From a checkpoint of a small transformer trained on Wikipedia: vocabulary 2048, 3214 steps.
MLP neurons of a small language model. Each row is named by its layer, matrix (gate and up: input weights) and neuron, and shows model dimensions 0-255. Each number is 500 + 50 x the weight over its row's rms, rounded and kept within 0 to 999. Numbers have three digits each. A neuron's up and down rows have the sign that makes its largest values positive.
After each neuron's rows, "fires in" lists the words (lower case) most often at its 100 highest values on Wikipedia text that the model never trained on.

L2.gate118:562533539525507536554437439565483504451565477420558418429521498559537521544528465472454523543441439556499450446489465532506517586520592584547497416468437505493498438408446502473569515515491510490567456453449463506559442498419505594442574528441547499533535495525440485547501520469591538498512560555520594550516530581447500473444562555449556499504492496402470439462584467403511503458479570503447493405489425495444476511532556435564451568538561426492527525431523542425543474489531568437367536501431475533560499457502536539525422445579369609591558508538504525503465460521453522472470485585499566541420527433494632626584492480493467418538504494475465594451482575457547526529566450542534471508534451559492471450479507478533509526543464498574501574476464505546468388516492577
L2.up118:524551508552618551508516477538464520493532547542536490399549554467547583455550514521464508510494558445470519362571473547466547568505550590541441534531419480400470500439499542446558507450491468432546394493403493464510455460457499593466550517466417502466525461482492559614424513476515605555482563531501589518453545610408469558486514497483549571531510547311490480495502485366504486495391477481501531433427498541449420456471523486489439539517536428516536561496429529453496473497488523528468596499488488466515457573558535446453470558447445544517521547467411443537414541557488556502495460483483597466533523580540522574567414432515539540488457553479459544445404547523430554547439489550550549462485458553493458486516538505472541606526493498524513574483522538583554512494501540
fires in: "january", "july", "august", "25", "2021"

L7.gate322:548478509600473478486542495430443521481567504525553514467409512439429450411571476472479519566539531490491374514463479457502446475551529548466500562474525454546530437506534474418504632541453548599531429506452486456608491516488526576547491585550557426460564559473548466508452519503430506505493543422493520483473510516568520522426408429578565514483569483483539479494413496427471589473442479457508549509507487484465541605606459560455368545515544515560491590481466368584491551471565448487503532437484491459438553513509509420525464503533488491560513402534538443610518509401526539522489493439488407500472573453603543545422462524515609406473562582547485501470561548491542454474523528545491445556566436590493452448525421503494551535540483572536487479533503493496513464445494419
L7.up322:572506512462400615475498376548500559464523479538456612530513511473464539465544576556521561419511473483523510523395504479531450472479486501507448567500548452521504484598493518532450584525514449522425483484534476497486555501579506473494533504386548477427466482526556484474525555600517575538478531521435490472507501513524553426456406458489491420470577521543546547598524494601408478496569571528543488484528442465452579500496446478480497555520496515540352552458508561544607485603554540500468524536475464489389566448473529531573572411427566537537519455487546466490543493502528523522574572547492500506483515589592527427373431542477432441497468480513541592489567470509527455517464510479522496499518482543519519497489538574584585627510384472520530456524479378569453492420516503
fires in: "a", "have", "had", "has", "won", "bring"

L2.gate301:438486480542472602441470489528528504541549505490463515459504528549561446507500613444522532526499545674506492510541599499540566444432460472461545499442527486558500489599481511514497555520484520522502495452546401498497448543465444487520516514495488462590533524515548602445401590513463489448548429521570526455490416480550494423426540501434485587399528483428456552474460431548518498573511568499385559451491525555538580477603485496497518449532504581484470555543556516444556448391519495524443440459520484494523559524625442490374510510613427481539501561483576493562441568443494498502481449557506548512445441491504635433540585548485519433608445425433459465531500544564464502412464519560509490496467395507484519527447551552477530533480517487500481397438473494505442461536507532
L2.up301:466556412485389513476526397507430402435396422440410431581527551520526474492535475587489538483432501528530483462531453514455544433483473605465442486499503490517560479618472498462531503563616476545443495470522459526500480554484414471529533456547533522407495491581584532435507518556491477395529504496483541374499432497460507521400503476401494517441551470557485483547553429435494477471445584493481526399475461469431479487531474463533434464438433496497452548556538490574466419485517548476505528506552538450498519451592583430477435398508551477566454529478523501437563477496475457544465463449457521468566420450464502470479534549598473512470512501494473528469448499496435504552601561534589592531511481455484507560526447537416598539529465374456453536478420469382501513523477565
fires in: "died", "years", "until", "after", "because", "as"

L2.gate495:476447513511480451433505490374562588434463549452458543515535535413426475452439583544504596510477516535548447507492595476554489413527431477475523431520472527516469506554558524518528500492419579505639440498483477526478411437569560525596523475513487458557548501429512466486498468544425577529431480468490443529441480493549518531517553532555482451533556419523523487501535418400555437418480548521548540469538525588585562505641475427474485480492348445450529570501580554540556527533399542493500486487497496538395470376585505451470556559515573441511457525542521437485511545554446460542420394503475509504540475430530550501624547542531544473433460546523536531485500558499434492580543533502542497415526493524477521512526532502529513451580498488531502486558484404469489489571535588
L2.up495:533524469513517407586468444461483624482391464580480497441447515452616435629506524526549508521505562415426484489480428459517398493454449455526465436517586483504470537517508606510472407493555438499519422565502545580412515573550511411448518487554492466503556506518454376473562488464534421470502506533479532477454485496488517467551521536422473565564613491538595552441440435510555489458507515404471536591535497529555441537473616489524535483420540487474508604423472442486515494433451503552424533573469529529521535516475474599542486417487511564476569449483506446632529520524545451530496415476499507532505512479610546493514437425495514436515535470442544453451590416559513498488451524523445485576530417490422580450489453524450491489510494508474454458408455488508486528494501465
fires in: "on", "at", "by", "online", "during"

L7.gate464:508445457571532530516521536477492517512475480401517538501532571487559554484436415444585580536487470525469468564521634483433428622506556595511499451578456506534496503528451512450477420421513468468490533457536475448535384486474471474481516417538512528493486469544494455537448506421490480512614535557493568528519438488440436469509473407459538471436451395542555507474451510465477573470436527428504485463553514453409520544554509480448446462467503485398495525526519515459530476424454538549437552517468576564511529507535579485504568453552453500556552450476529445457491531492552529450555382479540511467507457577436534507456579504581586573592459562404445523554450393514496554509500459537511434569559569624397523511586391512436529509515452480556395534506477447529444570460481463
L7.up464:460556523537469506434486451558440486422531511446502449386529467515484617463468459501521402632535496514464429464473494488472481521544509524458407506577467519515481527515462565542409451450578493442415445445442535478577455457492505576527420457448450465445588495511516556539449498462586606532465546519456447566512462453531539489491456550578560426478549509512565483539491526463515503443500527414454549501562578444567474494429485451482520429601428507500472494421466424484507571471419535556514518400471440537510470491540519512421522509407570428422524447481440528481473474525538474627539635500488422477562457596519429601480411472616492518482398417511564523533506526465425486493425461482588562417481466471508471562500439532511499502482436531465440459475459455512528514484487531
fires in: "she", "to", "it", "sadf"

L2.gate432:483516456475498535518487493559506495444492522478482428501395612522560473449539568534470463528502491632465510508555497517556501523535509498497468531547546489527546509495529563503483519435461520498552396488488609582513563609501499476612508525491536516545476518494587597450413485404460492529486499539518595425514508533504479500438510534424476403478345533530513515458436493439472484422533590592540460508427554482435482490529473505515524472456454464542408579499486507420539565471484544566494579540559496496611595485468473489535569482559505498533402502525433510493460546594526310494478425508491543437562512495497509524462547500434486418516551445487489383531503427528439536567572467517518567450518459487594608528480573486508453486465524458539507552503495535473526393531516369
L2.up432:437482578492496506591468543567480540469513502467421450490474569479449521488493552499531437470556476521505438578471475460582567464534483557490456426582434542555540466411427430428451545427461498476594569468372619546508579523465537498500387527471491586475443511424501620486491497515354475471472534479522522421534488603536502524416446489486556401515461483448527449473452490516499533491492500495555398466495513422499475561548479426520452431480456423463400481498450561533463562547494558467526443501486473571595508476533546414432580551468557490469416522521449506551605542541552466506479476464495462503484524500480478518516530452479389487540535455567389486502435481509474550511539390476549512413530506466564587494461516464478517468510482476504529550462628580453510433583444519
fires in: "south", "station", "north", "city"

L5.gate22:507488551517493451555489554509594545517446485582490518480592486380486559521382475524452520550474507502567455472445471466401494451449476511477461486458488534504524526560581531603526495473453478522458588493478494475472546558555452465506492395532543444502535452454549464407564607524497443424512524569444572445461498587495556449433460508542419456474573449453523573448563469478512559468532548425501544605536540487514473457422542481510430561527549468537557435541530514474520424564510484584433520448551504483461465531516506576511582521506546558517536473479487513531497554450512500403605405554520439516503499486554470468400550523531447523403467410609509554470447520552526418434500518528582596437428558585568564535524562455492544544585456443496453568553436453464495451542457601
L5.up22:579623520460457438551507574503567484480468433609542521468497478555460489522509532512422451544513469543466499494534445519569494536464481523542475489476490459509510492493453532476552534470574575533508572440493603507465486440450419444435573518582547599482497410496534445499516514468461523446498522561391447535472473521374479543497445491522508542507476561427560432425484481476438462486463467567508549399540509494486556490425521463535454485532452486550455502500485449484528489558457473512570446570503515470503489553509482545488450542546540474563456440550598594527550504570461481447500463441518523547490434517542476370451455482498464509414556447589425573530468491420494469522534523533591620613500489463566459516580516516538507537445605355534457443477527397376538374534540419
fires in: "a", "has", "up", "received", "8"

L3.gate251:556540416507474487508542558505533456568518538507421514563484486560527538551437503480533415493494445529423486498427502426460452472492504445605519411414526439535537604433468509512459437489455565490512514599555538567546563541530539502464565464499467523474547575615518487516449408525533467491510524468406452504582470508525556486412439517497596444566538442403549484600517426587491539479450599525548490479555433454538521510429459390492565444511478535554529487423488588471484473569552542434541536483553529432494474475497511560583493552520544560515520358447476616503521497686566551505398533477522558559481452544479443525491486519528434529470507487553517474526502517541569459468514542462470503498513428488521451539523602453512404486519445525529564534532503431443452436430454509
L3.up251:491438472555446491462517470461509456470506460556478501539500445617480453505446529503368505426426416477451471547505478468495464467522528516459461502587521434428511513562567548473525542468565505473537458447596513490518478407449481562523464511452559452578521495483555540524583491513459544533482595594540453410506545482421452501612498561443538482457400484436445531583567550539474538525537512446466555414466485509568538465489466541568570537536555488496420503606527510543426516477520419483582563520465497427525455422484536462510513479506475523459434428418531565454416418523514507522617458479458523484550523492476539407462473444599490516491441455504595498372490423484464507458544524583430509419415519485517492506663562464530466502511480489421546548503561584571456524551565552
fires in: "has", "age", "have", "moved", "retirement"

L3.gate226:508485403407488408457468542479515500543494531489454513460554449563486476465542396447322464417492610559486497532450479550528488511490485555473445524530435399537577542479552483560463578517478554549515456506484497536448462384453515543512538525449554389521515477500488480503518480478537489508467461444568572563441455433482506522540463480469603522493472586466506476604598477479469490492441445470501474520523440473611575507491507604497512517453458554484637489469575494588593506486508489444467476516438599479561522522573481582412439541494503482509501590532557492501529619513525448473451446482482573490515369505518578593525527593524459444517492517439468484478532546529470477467508514592457490497492462547529544434467446496469376498525572535499469511567518505436421516584413440
L3.up226:477512516513531499546499541571427484517355549477476560570514499438586526519557585568528446512476536475482476586515556582599448465416469479524569455517497542592470452423462498560457544476538420507527444477494516463460488537379492550441478592429544463479504511495463430391488490448517577510485515447509465481575465512433463376480495499513491547505463505476537519471470516475476550483413451596496581520530425483507580601521476412475554480478501407452485502445377569561518525531521559599483456531492486563444560479527564607440447446568535576505502504440515464651491607481540524589493434510496494486483581551522510458573490455552486568506517501535474521498508458549553471555467473465600475501535498578511551494470562511417454530504501426488348523540454488446493605510534520
fires in: "on", "in", "online", "eurovision", "no"

L5.gate112:492517530507570503488520465488535443504437330495471534556523501486573468507369569524567467556512566494555473513556480498500518485528493448444467502521493445532501548489536548510607405487458606509521478580495440403459409509581535430438451438561485575476534457519481474418515528374556514462541585544582527466501413415560493509594559443446534570479464479445449548480469462444566459449563540524534520455470480437566544566456485576453480498467520509506548517477545472519469479564585449488447422450581434492603436555546478454449535506533521505461473486537554419440573537446508514421571469466490499512477499349583508525518560523569561499560496511514589447397514453520458527608544388568561530549557513503498508507488560453510466531563528480482578493523458490526397500495450478
L5.up112:476491433572481511422425498429560537410478464456535537537546457549457512353484594554479511460484435556513434501481512524492518474497542531419597517423477539522561515456510526452515443540586459533479433496417506512526393691379388449450469443631528565525420466484461439441501563430469515505519528525465524463558484426502509512544590483474424550495445469524427567527555554442471508495460537528483548506550414520581569560400556433447545535424488473511606507501498480499492517477487483484486484484563426548427472462520519427414475460526492507479490526619533429530492519490486489547499546410473490506536488440500467492513497434502511519519558424486516494501516555583426523650481405462489491622478543488496471477503549512543522501493505513481489501458530547461405620469518455
fires in: "in", "as", "after", "on", "when", "during"

L3.gate458:470496520427494538496484548482518500521529466501500521545520463493443501479539530402525631482537472583509535490475388452523555403522520463526416613564429458529541468492541470381519488476499587567506373460372435460553552504496474510427443442517437431477567521559394512412460588611439555418494505443506499539483481554481434524562526513431507464483602421544569442500575515509573517511542463519535435468552462537481544496543593532509469399485452476466502484478521440504485487539544434472446560466468422580573523484479429498572493510435516483534512551426525414467528510502489589553428494433530551511464483475476440497572570500624495549572483437374523630493572570456473496462509527574515489492480444538496421484526485521427562498467505529559491542530562579482471531539462521
L3.up458:529568525483461450581543475540521560482431512415528510460412565470443445580559441473404505568486549499550483518500497549401538484509450479537441633483536528477487517483442450473493533554497431472438453511452526494501485555517475511421515556515597559432472457518504617476532540497584459523488511449569571438475432510565316521460443497516602496435473562598534533507473490523544539470495482509458536490512549532555476489453404461426537418426538504543562516544454582505495437535441487466444498520446452392501528466490509539444468521499507575462483470575465485458475499587504513636412389543576391507507510533532507484569508522495502389473510542496406633509499508533502588534519445481478511559486493584468474448483452483433524443399499452553555518461568431530469499446590516
fires in: "2023", "2022", "2014", "2021", "2018", "2004"

L2.gate13:546526454523482536449534578550529476448463459403532571493547450516446462497510520514523412568502416505565546549534530592368456488626501608495486499570566488502496553522560497463511551519464555432514540446511501583421409539463500528607557548489430495491505539502477523407384537523482463520548451505468499527418507467583483496451477461465507530520567489542486533472581549481466568473484562457566542421516579501542480511546355555498452552600542517586517440572583473504380497520567499460455491395556486501423503524444570536474559452484499585462522463549500523480469460497527496475520592393494569547445545472583400508538490472597452477498511464561489483495486503495543463466457505510424409415472407521524541462528578420421501540502449505545529567493553491562389465515530456
L2.up13:460534466392509467473419530411479503570550498541512570471577521476472445559487510540541425579537524482462569497513591564502536437505562560454529459509663541434551484455502564519379510501472489481559606485531497551428435453501552473489573472512550511501426506560451496453459569463477494544541467535430509473500494431441435494460492414357565451577504564473554614526452488527448642522471423457546504594509511477478468541397468416548531421541530505495514551431546527510518469475603430553445455497587507533399510489493409492500531442468494424518454504530532548466466539484481510518535550421512566463445460446509513525487478458561486426423540524506573503504478546483452505483528580547508486562507592601379586559506488489455552496583549475571469480488502471532481496511461412
fires in: "had", "have", "weight", "we", "takes"

L3.gate327:475483483539562446502592522525536534557486413503504509559438448572442559467467478474504524489477486566476528484642493576520581505529571452595459534483407484543476511434616573476545637468482589466531533544580504550467456478495447483517566576572498568466499460469452594503541504569450571477480473560479407530573509445454436495538459489434489556415474400511504454524478555547489542499431558448597401490425524460547478423474447532482442394510570529490489475502519549508446450580513510488339476561539584437556485529505499528582595528519530584463481434410429492597433466499604458498498530464517405549512516456475553467444506527534602543470515432576533541473559492532439493506519582573439492431493428500573555528520530455498520496500468467559528538492518500502481488481514496
L3.up327:524508433530426445537515440505542463460490555497495463548479532518407462551563498486424526504470631535466487532444432494582587452483535459591469523460501506566511445451466570521552585455476578423508508366464516540467399446470465499572514469596434549529518454514474461503562519465534547514509480557478444420369520492465515529546428550519511542454578450590563502519401469592569546529491455506538566484537515444506523483477496510579430423506504533510475498517532532405536449533491474487433457520600501548444524518449571509493495563445467478548449479502573507409518433551514502545499429500499422578391503413512540451579516560483557544467437433570520515638590518549604449574525513478581490531466518467473477476476515500569555442465510526518485532467510472457394536608435608
fires in: "began", "received", "died", "won", "took", "had"

L3.gate198:482376532544488504548517470479435501485440573486486452557467504419549515427544517449458487438477502466438444544503515499519607428433408474494510447499437494487473502514580523486585508529467534479491393422398439520420616508501482454544438515502499521443496605474482456521391528520492479523449439458561523386494464465511528533525509441561561494523461527454491556475528521514471548471536485448409477473475554460622453516508565463490515467458523573503470516467435445542526428449548491536485476614520422523562525492442415518553467504529349551430500496491469520585559543618531501540530563511511461508456555407521575513439403579498446481538532526541506484534459444527480535542542522550503473405428385542478668468441524478526486578453511385473434531501490612465541513481479462
L3.up198:442476565543536458561577499544476471532450527446500494420470547499524524421474543537491472543544477482442573443471566489515620487563450526508542484544434533546561569546481492493530580523564446436509459421451465602522605477524413519579412569531588525455503534494548444484347529559499504584524505454536526509488519574504592490481507513527531558505430507469450538460455427501448497450528525537422462544475544445492486579534606466548553467411478495530498492407512455544500420466459412497492509522565475468570511491502469467552486483519431539592463463452576574489637487672480445496462520508531505569513496432465565485493492597556500493525528534580493577462431460505493522530557435578594556460505491520522540526510608440503455564392454444506426486499571541436508502536398474
fires in: "south", "north", "japanese", "japan", "southwest"

L5.gate406:505494491415451517515448559501494484482499500505535480537499490493489555426470505482494498527502544462506475520550551506587534484376497533500629422570576392454545510492466585518404567602455490445492519549451438414491533547509497467541521421545545456578508487517513602526467453482484404458601542505518394507440415578407561553505465470516434474425465434455552515509516471509521450573492526515461503460456523532512518503455520454569521516523327512586498472491519578528503471448517491616506525515463561534527483503465531499488530568490475608551486480438568468585547471483533565475538586541476578592394610500456575611462487479413502513493485507485558456596521467514510503517463511531523573438479500573451420539509561588417528623480494627449490430449512450481537524481520506
L5.up406:394487463528457504400556552522562450489633473474550559555582474497494502505549531526432522499549566553510464460570556536531482453503512575479578492612551479424507509443539411519549556497408573561561491514526507418427544433573461481544476487505512438496517495599500502450555493555486564432623558519592507505532489516512510495509464428513495480492443445451545456414474416505503499463435472571488449530592461484519555514401469431548512545511563483544454514456553567486521593514492522563508551595478499496555517418533525495534461582413421505427519442477499459552453530539481519502485474587597488509400541582567593504517447474525416439457400473578510616465474600510504516522534610482559487502638510421419476531492522550441558472513483452503531467526483448546461452491493496
fires in: "professional", "professor", "special", "species", "officially", "officer"

L2.gate420:526499571347416511547536563494529454479546443475579540489527507487468528494524547514597508484415434485511496545483494544481570526447396454478557580504458514491507459507351520449445475595469449556528546537456543442420405486584338542429468455463482501464491459396503583576469478541501531492467453496445568503486480575442511492564488575501526549521455472491549510521433495491442471456567441544519476554356493493474466522442405449525488509488592426447494505498544476509571435517448474569489529508511476497461502488477500466429492475346517583485545423499466520529454431419528445486525535511471510597530526458451476511515451508466465483455508595589553449521463544445516588499465546451510568541536467429434502490405557418471589544606521464473536535415425466445469521488497460
L2.up420:435503527456498532605497490590515512477537606484544535457516483558553514570481442403481498543485460460473522497483493489530525432544474503514544463468469467525554617590471534423401557662392458485520502574469531587478470428503486542390495476517415485451519424428475504480485495522504518580549497623473564472430418530525535446493522527417581537572485456532551566462520516525482529391462401485529484471445535486478457496503572514389510530447502510483461495499478456544534532469506485486428546475503581494578512522523476513531495423438558462427557481481585517552547561503411396508593489463522516454590492440473486553554464458527517510550440478545624515512452476387555548488497546439495529648515514570460506411514619532464536465550602516511510528521449494451418476534523513
fires in: "french", "radio", "york", "received", "royal"

L2.gate438:430411528515466451567472562530528522540467482484639481493510517492440445565546486484524448499523443512606437503581516461473407469495353470523511474493460521473590472468491493528506455488454544449351395528520486504560551460511520552487503446533505472587555487530558572473537509437509379546507520476548495465485435465536492509487496488541433475510472481497581540535488505534467554475451475454519495439465490580587512482391423506614516553476445464449431482552516469551563509491582526569533423471562483530496498587541521453424477570459466617597540483408547571436539520543467589498560507471459541451445482379524545488397348497457459518486504580582571548526534493469505541471438515512559452601552519375459514515477437536492475477487540439503499539495467460454440583518541503
L2.up438:448508408528499506587444525560502501560493522471540482466513494545439398569529475457453459451532483516477569516580451530608605448423527446460559484481471423497499495468524495532551429532524486495444454509478540460511529430438459513482479473538436498485518467522454442507532512495537412536546495409608534438464430514487599430507503403527487437417480482518482531414527559514488478460501493454578477503463528457495522403441458544515452441521470563421414450493562498436506588592546433494597499566517521447461515470389508510393355581422428545561481510414600486459470512458566548597485483526501497427433499503583504618405417578513472473473448447527484473540539522407535541431451522524511445527504518453426533535472441502538548491450478537510430416448463565472465615476518509
fires in: "professional", "professor", "republic", "department", "representatives", "rep"

L5.gate50:560421390400567487461470492443512430548482477561471487464610427525512543508535594517549512391437415595537456478484501495508503375505474432525469529444422478532482522532512470515468460456593524522457501557571409446435520493503559463622514520508489603494415508516503487491457462425534493472410515455591438498465421502440494414484463425436444497469536484501567525447485478564513576502478577505522505500531487532487553534435465469519537436518471360499469481484487434571586468510512534495524487599497401398539509515555570511528524467495557499618529533433569457549474494521498452507493536503419438449453549526514474494507498483499539462495501489542524472606492358517508499526480498634448546570507511512639522442426509496444542463547466507519529534441559500466460352514523551
L5.up50:614458435567316494409455497532536473510500450518644496452541439503472452510599398447458432510524591534523410437573562401528454541530595481496487430474479469420484474481493578559452515460532565451452434523496567552484529480497516496429532537501465551446505490517570605458574532469502567514583563547426509527467510396504525504501423490470438573572477580482547555494462475517556432494526543464521570494508442481533496441471527546450492533494446529542442618458522493425511536536512494419441537510509441467469550419520473571562568434533451548561509484503420582536554495500526505529473555568520542480436490491486519525547481483541538477478464471532518570484457468498484516467479548376472540552419473415467403493526503492550556584466547541402583393485466430545473481536511457
fires in: "had", "has", "produced"

L7.gate151:472516440503500492506330470463498586482490439479485400551452490527493524474520601528526491545516489538399429434470431470518473610490451465529564450513534479513421480497481491486482566558423483521505461494501478413534477472536337487499560465521501481459409386532586533395580501510450477508478547548464591491449442427494521516426540488454600417464515520473568578465505443397545446500494525529391479485532520580435440545529528528446413464503365493524476542484503503546497496595522550523513497479582448485439595464444513560498462448486459500500514480490547505515523527542484523476544438558571511500468461434506412517494569455553478465499439421528574489457503534362469466438499640504485444507582507453541557422475493477429484498547492571485554495500424540470402515589465478
L7.up151:486536476392504581534445545508508539440509477532506589507519587537565560517532517544488422513492423470515461459497607487416464550482354539554527497516499452543491526518455379519488561525477493428505530547485525437491507459579513490472525447527461457490414447453515397458503454526480500560450498417486497497531527515538414431528442426525448490551608514507499402574463473471473500518438550595478473437524480458610512572421503486477441489517511626528444524531501493499481575418540430540492495459517464526394587522429562577521500358505523519595516527458541581495543545457535603434567561515509469528391547432640544539425581465514559488573504428501562534495466494492565420469527580496516525565375486461524567490531461445475475475481475485475494515446493568489471486557467508
fires in: "had", "has", "have", "having"

L9.gate96:527510544501633503429482527526479480532420540433452537471575533398558478507448422518530574491455496479544487576546411554502471541435501475490510490473553600558490547521553430518590466523525494478532339493555562561553465518497411425499620506503508437515551449474492550525552497455509529534506486508460539495470523587426482488451573513411540458458446514453597473467583554508462551417564507442509548402580406401486496541591481569472481483488487524513493433555504530566421536514505467518456465560479481570488476465448643587554473403467492431543485533551466501508460447546497537478419517517475570605474529535465494537416555441506494548459516504615525572525561436511431526468560439600483437541478478526455505422432510492464531568498507517521367503433504433545525534495492512
L9.up96:498519445551479609473556476530556453485509544474517501552509454528512413478476543475506416522416411586507447510521484469507549496467482509500522496482552497513558584488579487370525425463424562485463519452477424535448439439488445561415564529463526527480515510346583572515439549462614464536549480519562546450503405478543542449504580521545517597513555473491520470413417484539449530435465529478526526531548524463457405488533452636506589465523428510516584539549533471492548491573501538422619504542536526609470447521432564514481593488477494509539558504494445574521481406456495423531429491508587529488584465533548543544458593577500579478565484556531527494436543481580579465574491497547480559526492481425447491474452507502471559398426481492493454484547449485540592456496468465
fires in: "to", "became", "square"

L3.gate32:506429519505456553528503481503494551489529465493504597482458554532443463487564475461547465508432491482570428430548445487483465513461562405430444536517502499517498499521627507556513500567495446514535572457537453454484424457542431390517561518465548568558493403467389431545442558522473484502478474511508524481495470487520534431396501411421520504529564456572478455472465460484519442557543526551496546501503492516499494487472439539578474451465420470507488514593565570547509539544468468492401491520518596451449539512540519485486531501558407445503492461523491441501450503373524534398528490501434542502490471463651543514539555542470525522542444460453473467420511564531532453499476488426450538689572504555374542543486377499498427514403436362488509481481493447528435528426393485
L3.up32:418424485524471558501493502554501544469460487518500489447408401544439487498469535541536490462525488512507420558460439392523489471501496564417576432472508498523429485527557482514513568498554542461442458505530401605467462573539505568414525475575494493532440476471435492408443461568472521482393483519552557498523427479468525382480546394556499578444541503612511573529574461375492439532608499439537579522395423481507551503496553417556536497502465505517445519472500496533550500474596459529583532521613523554513563518529478451457542494469568489446438463569524420534509535469501532529528522479456485564470401444584478533500568521482439485429500450488483472461461499473381558529550612433492558536493562614553428477438385504429505516457533536476473536531449560459494458474521466
fires in: "after", "his", "as", "by"

L5.gate115:545532417491482468533475567519493521547463436514570543386526479576484461515464545463531432564413453428497470571462483537507463571505546470533468437547481566483567503447485487498579507567550519546477577471481537441570559402537525555436540526452413582515494560499538489443385486448482439414533519535495523620439423497548535559508449497564472495455531400535530458447465525548570583477444485487465505560539449542499422460489436380457506542565477503437646455446492466443459544533514476501535427444442436531537495490421504445451493460559539508543572516523487619522500431505529542561482539501485561472480549488539434587481535528490501424515536493513502498416454464539502496481394416560528518409548480453440576564513513429619493524518478532533498547522443384481380438581515560
L5.up115:515515474452493414506445493610450473591466492550540513514490531554477423372502533458436445490372520461456533538509504517516518567527473578442538545411536582445559586491530609530511577495505508518452408533544495421524526459487464511464455477416553437509464376525520534485510439454524526474455510482459466529430509482506534579494422430429512549379435400525560445465479500569592568525533513467448621511529420568441464521523489409491594473500501454402527527485510575481533635479498499454545440535536505473496592489506498446523461493547525584501550585488543446526509496516507592485548464544467434486541546510547490540483547426491424556491490494502453563471464555473554550538608441486478508481584481518529496623520581504538576489522540434415535516514459488488410400535547547
fires in: "april", "july", "may", "june", "september", "august"

L3.gate93:490495437542423403595485454576532531466467367600593510467427451475432526468552442516453499508497439439472442633440545482477458472474577553448461441563573457485494493539538528459502512431552501505557538494507523538503494553658402464475509533569418547500485482510434485479523541431477446494546491534528420444496458528444588366466595460480482585510554537467484579450570549443509510498520565518474382433517447509468479470551554544536513488578525378407612472537508536455468562454461509469470536525474471496453559481471465550517483555502587532527480501502505476555523502498456542467520535461475469525509546466524553464497441486495409480555575529442505412466463510535547510545532468462514492398475559432566531467545494637381473471503459441524534547530528379515507503410516539
L3.up93:606472477551494568484428500508448482487544522488523573483496545560497584623396448455552496450434366526514558493457464507458397488507539521478404468492595510373497454510443574522534459451457393523530475502592473483540482500445517467473476491470500554491444499493528438480516462414485485525519490532420530508615542497497487507534495443480485480424544482487440432448436536507484504474530551408488579534539527459484585518516569522436483501532507530519514427490500402498520553598494509541552468489519442546436550475508508498453381423471493395455498504482560461537571542503481544424584491540517613493548504505466507510520502488499399494475520475589486452552471548466410437568504443446386505484470503391457495577409524343552477478446546438438426495410457540446480401494577532
fires in: "january", "october", "april", "june", "november"

L3.gate421:484560431442449521475522532453484500487555468456432475545420508476377555473514466459490522455433534543543543488456451531493545523482566590390519425513440510555480513460565477525528572572558539582514496542522452519441455492389461469471437458516406549479537539462505448496494480543461558579394467517533601557483594405569564441461605583562575400555520548535541507428474523449482557555534479450458519522468455511519496509508421423519506515473545523506504521470546577511552581462609577463495495515513449516456556575478573446538543481489554549564519490519502501355444518405459485525420505458552549509540496538448602428541526508489468549495609539528503461423577506530450487555461577437563508484563415521508508480572580422506483503441426479464447381482517452460475424559519526
L3.up421:477536458560499505519491463497488520456553443489550504525401540527537486455424491412625497527504451484487502532476511574511510578445509652503550405496487481442449502510547560520530448538504525591486382533529501549505493495467537478478470553539527437426452523491545549529473453580433589569468583495546561532446441463522541543432469544444428327469537514466519559501484560495462468462499546530476498557545464511437392507494501486493502580565596494533556460521581450500445578438463466536493511614484539496494533503502506459494459483412604452529480494503635518536505509470540538521417440492398493376489556481442553495526513457498490471501536480493500481538417424520504572520539567460548587522537546580512456571497603469424544605495536550561583482526577526455491461632582460
fires in: "japanese", "united", "us", "japan", "daniel", "australia"

L2.gate100:501510424512427518456576437454599520519491510499445476432571553529472516496453489481537503433465515508493554499448421463496492594431503466532446515518480548461391498541433433467544581556575433405479504489515495482479471482389487535446386634615522568480489501529480548509481439546414451497482457488529463508493554429494611521469507517526453501558552567479523448550494413459517478434507500597481610569444548476438535558486538451462528461481553510534411546518502469517456479420535529397501505525556516494544530510592462426391519566497503569460495484481530524455499515473511616566490519513473585632485489415542591435560436545490488578545517484484390492437417428436491523593567482470441558491504444452514391439523548480487412553537545502431535539497438482577478519466521476
L2.up100:427510579498378550540510428399552535553507585486551571476486470464504514485517484517536598406454546471501560479398398603469520429524427454520507610575473484483561534561431481467473510505512516453478478540582519498481463435544542421490486509523520411444532493542534520561495465549444532507482503449538486438473468522532585555494434529423513487454524477572487476442500495500436499517470460489350466601524466488513508676519543545433624520497541444534514430589492510478512484569486498521510488483532507520536565456576501559565479470475510574431367488425478509572459567483547526463486607455468521492458524446572493457621531448379485486486449500459521518451520494467490487413471552471530540620528520571435470399528522513532437530539519478560537594469461519529537510476555560
fires in: "japanese", "world", "german", "japan", "french"